python train.py --n_kv_head=3 --norm="layernorm" --bias="none" --doc_mask=true
MLP neurons of a small language model. Each row is named by its layer, matrix (up: input weights) and neuron, and shows model dimensions 368-463. Each number is 500 + 50 x the weight over its row's rms, rounded and kept within 0 to 999. Numbers have three digits each.
A block is one neuron, or neurons of one layer that tend to fire together. Before each block is what it responds to, as a language model described it from the Wikipedia text at the highest values.

Inner pieces of multi-part place, country and institution names, especially the period in U.S.; also N.C., a.m. and B.C., World War, South Carolina, Uganda.
L4.up65:501520435463588468497420405425444456506557463522532528474523492515531405514480467621476482468449492532452509459437497594458599443534478422515454579495432481486446522512449457492519497586511493474545595460487599506511463532500489467498454525462450527456479471538558546486405439495609509493
L4.up80:493421495442514549526487394377567465485538570524501555516514555585559427515533531473370550492388531541529441569537581567551526471533574592466618467556412501485518447464411660506544547449485490485531500465538524503527476474514532460448506506479532530504444424559613456496566472518489549522
L4.up108:483440496554550531525470533514598510573497511590489453529512522535432530583534453548487544531520491408541541523459522510485467469585480450437565435460467479518509473446458519385467482389520542535569421510504544515462448503506536473462460561482499432409518453463571510516553590531560488480
L4.up169:464480480429457526505511513438532528443452562484537620478498567445513426534496467491496444448456474593612537484564572561485489474561536520420509470495543483480519566463455412655549520540482441547446559584582574484527585428574616397377549501466486524539438548531594507531533578494556477467
L4.up766:494513498508510450501499442628479530499510519451448538504511473487543514530477548550611455548547419583448587494452515492444556473471547478532515536494463481575471394456486462500544519527474552505526524587502656446517440479453367449552495529616495509545478439553577462485416522520647509530
L4.up811:543532525479536498460592429502666394500497542468520543601569613498556463451486567415433517576476542456494506534516486580482528488559496558498556482531473556523395517415440380369532471442472451481504512543546512404385492527486515457403470547521480440491501393462578444600525444497582518366
L4.up948:581450518500564495495488531386468530505623480491488681507595434569510556467578462458459475504478464544514558525606504571454474514466483444419551491463500521535482391533430512495470484448507530626629459501510581484530528516483453467385418461504584464526511450565425435526558602557500475571
L4.up1080:447461493565512540537411585475550460480490452555585525456525542531485447426465456567460589406570489511504457475484518504469429469578476467476434439454522532507565473521456548527521508486434325527514549544472438494491446553473401495517446526537516541464368480495526442453552621482480465556
L4.up1106:501499569415558472512526439591471520645540560341501544496508543478447497387548519516585504450535467560529507395618546564459500453570496526465509514517501449465525459440493509469549562572504533468502517431508532461498441538439497539530448531539418464537421480469512457425464532566555457439
L4.up1151:489433495442559507454474437559509490512520555479531550498505511484510516466442522594598484496486458532543434549484559546463504517573582541496534473585550473588527524449443446495494557580474425525546446474548533579497531506489493528527493586537465475559502442563495526623504561437607465529
L4.up2051:457518498509518421473484425537524476534483573445493493451564522487559542491540511542503480534401488494490499420477566457489436465569465444476464459576476497576467393496463544422530508510511525526517381554476536541409589540528549506473405446510427600456484562559465430489524590583495494488
L4.up2112:474523449509491517462509550443488547481446513500577501531566435569504515462509518489461515436541499550637582562465474449442527516527522486469459529503442469540456581488496458544418480509491399544558622589505529474359523453529461507441545425443621448517501530508438478547442497564490533452
L4.up2346:389528450469611502434487584501419505491437509562487513436512475503470465489547550454487447449445499458586490555536504556457498467595488509550508470508478418594424474476525488450551444481517518514507592437624555499484566483533484478468487549458559536478435465467550485488475608538566483460
L4.up2611:522521465431540521419602556463410412531493448501490568437506494433502546498495433542485505487547552523466516399560480475491488508529603511539484508566401510463478526441373473535597529490508456506503514553476448517428486480406431485479511489471436541533530384384566593455521537515564443526
L4.up2773:432450477451571593513528503502519400493461449554512493483431443460514454472528494506603450465474485584468466592488577452487450443598453495453540510455482530543492549429530545375488506477456483483525525466482595577420548506494506527511444598415450522605565564413511567514528502462461529505
L4.up3019:518506485473482453444465552511551525544350497502445551492565472457441479472415531599400559534508540541463480400513487575503560431483508540476447496440385532510460482499429520419532549558435551537485477556507488461450488540426453551506440505601510514533521444455523458524491534497521453464

Subject pronouns about to take a verb, especially first-person I opening a quotation or song title ("I'm so torn", "Now I'm in It"), plus it, they, would, and opening quote marks.
L4.up180:605422442466582536461544531489572449458549496495458386398527596454513425589505538441484498478427516530562503490492436445437687553507478606489559529502470561531515541480527485558483520436605507574471544526417467526432563429365470446448581478490512474517437440542509480481545574502481512510
L4.up244:394513430492488483509466472577461418537462505550509534500500495610444503546497534478463620470450494497587391497498473509566521490467513501523504484375497536471475485536454487440558632452467425497541510409433556423457573491580543496421460489540498434534504554464512498633569548417486422500
L4.up384:523608483474443515491382498568515464416495477488459529547555576503558453456478465564444477553538500497513479529435562435588494476426426494501568533501393553445459510562542443608501474447468483581452505589455536506484499534528522518499521423448485429487439466584523568465519581554551556504
L4.up655:488479468500472461590507539525508504465513488515438501478536568485482571454610483477468523525532485353548422431431540486458603531486524456569466490521434530533495529497527468574558491488570508523479425537597607594496503480577450532598415402466558460530498515504473522526516515498531488632
L4.up863:502399469543552484557441511436508433507480473564499468492439512473463479434442561502565454578559510434501505444539319475535416526556499466430445399409433491582522492564456488385538469537515472552483501460592500458454498475603475446396584517552504488507533429489581461459418569551488442501
L4.up977:468408428531520584587524489528544457455509505414513440470563555516608526510517490390470509466475489546521438508490521544548574475503520458541576629535462528463501517536458435563521449579497436478416452423530574453428499496501460506571541467467472557548475462517526541447568502508506478420
L4.up1238:442511487483539458583490548475468476486559559508431528443520517450458471492538444527583548522443488542468420372495536461493451517452502444481453527543457468476495518540493533565468543495421465449479493397514452491519546484477526509475491479486539492510515537623547543412550486503522522398
L4.up1311:479544572455507492438497516442515454565462514469542543536540513512559567504523470550503568477477453453535519454452535529541483493565505428499522478464480493484534506541388443517459499524564533602401528387473559473505480528545535463446514557494529439534459458506447367535526505495442555546
L4.up1781:469371507555508474554535547435525530486487519525459496545519596557417557431501471553419492429468492506474518447405505475565567502476532449490515484511524556526433514539515494516476502368536552424471503429446556480521518519463499453575540469495566445526515512493498550454659524459529491438
L4.up1794:475465538516461625585429381431544478441515470503486519578527438476532531514541415451492531565496579449490520455530459497559512525581524433512432463508539479485545504594483573500502601587486564598423590412508508488486535461489513533454535481432539534481522469518610462505480504520444425551
L4.up2015:439479543456657552427529606613544534490601622482578515514525459492463455478392568463552512508513524552440466541477470497475543504542484555467480426435570482514469567478573431492519536537513519433433575490485526564510504541447487529482516515460573587570457537521489469556495593509514539429
L4.up2451:413383458514519469526526457555548484411473498438524371494503557554449414522579514452381474531524497447533527414551459552529466455379413551469564482493443526462517523499579509451491501506523443535512551436550524503498522545548493509396462485550512510551549500586481497528619506617511492472
L4.up2555:481476467554613515516511464495556527560543422615386445459454607464511498455498505546459615529620500531500451529506504485527465439421464428520524505494473493488495594517527526547556518436510521546496473502464544425440563508495430469534509459424550479501540569511454520571525463489550485385
L4.up2646:521522562621526486463385548548513438580522501482551470464545527454514426525500518471499552466539454469509481460468561551624545459556517412454362521462479483496463503517434422445485546545440511643484470525469440487493491465513496455508619507499527500601493531521510518482484545503488529457
L4.up2879:448515545385490566488436452452582525441535585429528521567537574393522541528501473540473541541417562443502531444535561478476473497496547459562497463506518563445468533639534512517550438469433496582491442465506407508488526508382487581556513428494497588477418496509488634428454450598427570479
L4.up3015:593424508484524433484519521570528460443505550541468538605503550513491387552528441436425537505514491513433526409512502402521513426520530498540460460502523397536488434566615463387527483355490409506479522523498463484520512550545492458453495520588561571487540521509525520476472563548451549373

Word-internal pieces that must be completed, chiefly ter in fraternity, veterans, heterogeneous, also anti in quantities, plus the period in U.S., apostrophes and year-initial 18.
L3.up244:529448403575531409460462427483525500493517517498507546445632508410578475442472540570559400506485535522454479530531470471488517431551403466534544421481555412494486477500516519540502625429503513513433622470586444453389515496539551521414465580673461503535533549492554498462526553528444388440
L3.up393:458396450497585517567481486487495424437480489401556549416523523418439511389447619566483552430541398553510502532555509534513523462608477445519425575494486618430435531405443571473625504489446490530539551489525480536390431562542480464448449524601504467569432455512632546528421468495489465497
L3.up1585:408571475452463479425519548447519507597452470527550544445460622461444497482463536527545473509517478496582509545541534548505508526482485526462504581471521565475506503475467530446578460508488525468528449517548527553493546528466533551500587501552412448573479429480514466468579485534532474567
L3.up2750:527543553491509465512480508505471438483540504492547568524573503472538519416525511531523483483543515540454427451404575567488513427601419471456415505599463437440491483465372481505482493513470393499610534446480553438485448561468583439426509512484495486519507495499496551441534475538496512539

The first token or word piece of a verb phrase right after a subject pronoun, auxiliary or infinitive "to", e.g. you're, to lo(ot), were re(united).
L3.up114:468521450503455424527520550565488483554514463434444528446488480478540540514489516408601532437446476427480548460424508491504548511515537523487528573491485412559493453428440467523490514501555454502580498427462502435425494499446553491440547531559472451464517566519541542555508444535451554502
L3.up638:501444509420530489449529513558509374431524449416507565469467540457470521452512564490521564454511401452503502480445552506572569564560455430513472462511466518536560445461504442490480559494477492439494537465523568530498482615528508492439480491499443555479505559458487516526507622532527406458
L3.up933:438566462563509459459565428514493379534465449532474513555588502549516487505492433531539542536581536440579540478504564504459601499562535434482504529503477551584530499531519527501450599558518503503429622484581557466498436441488464430445403516485470498530551539550501598535514567619461476525
L3.up1810:531492531587527517470524472540516402495558462493466563491504458515451461421480442452484535453451528456472511459430446520520466465509510539483585519493453565428513493558479464486508432519520481571484602471493433467521553499543563508431493532459544516493421486590458471555530462490444473453

Tokens just after a capital letter or short name start, mostly an initial's period or a hyphen, e.g. John J. Pershing, Al-Shuwayrikh, U.S.
L2.up1702:504463516502604514512393479460573551513514542463521536487529509428481438533516491509525493462516477500434516402540507514570490554483545549484571518528556559513536588570593422414429445453554426562540483504541598497412546562534562546467530482513364609540432497521446516448475515426420424505

Modal or auxiliary words right before a main verb, such as can, would, could, may, will, infinitive to, and n't/not; occasionally mid-word name fragments.
L2.up826:490430483424603517550557415460541462472535494496502509527567587433425520534477451545618523539462478498488432447438454433447535474451572505473526486549507476508561378518541449601523545447484428503530510501533489446447503427531445461508479477441574462554505453530508512508448519544455515486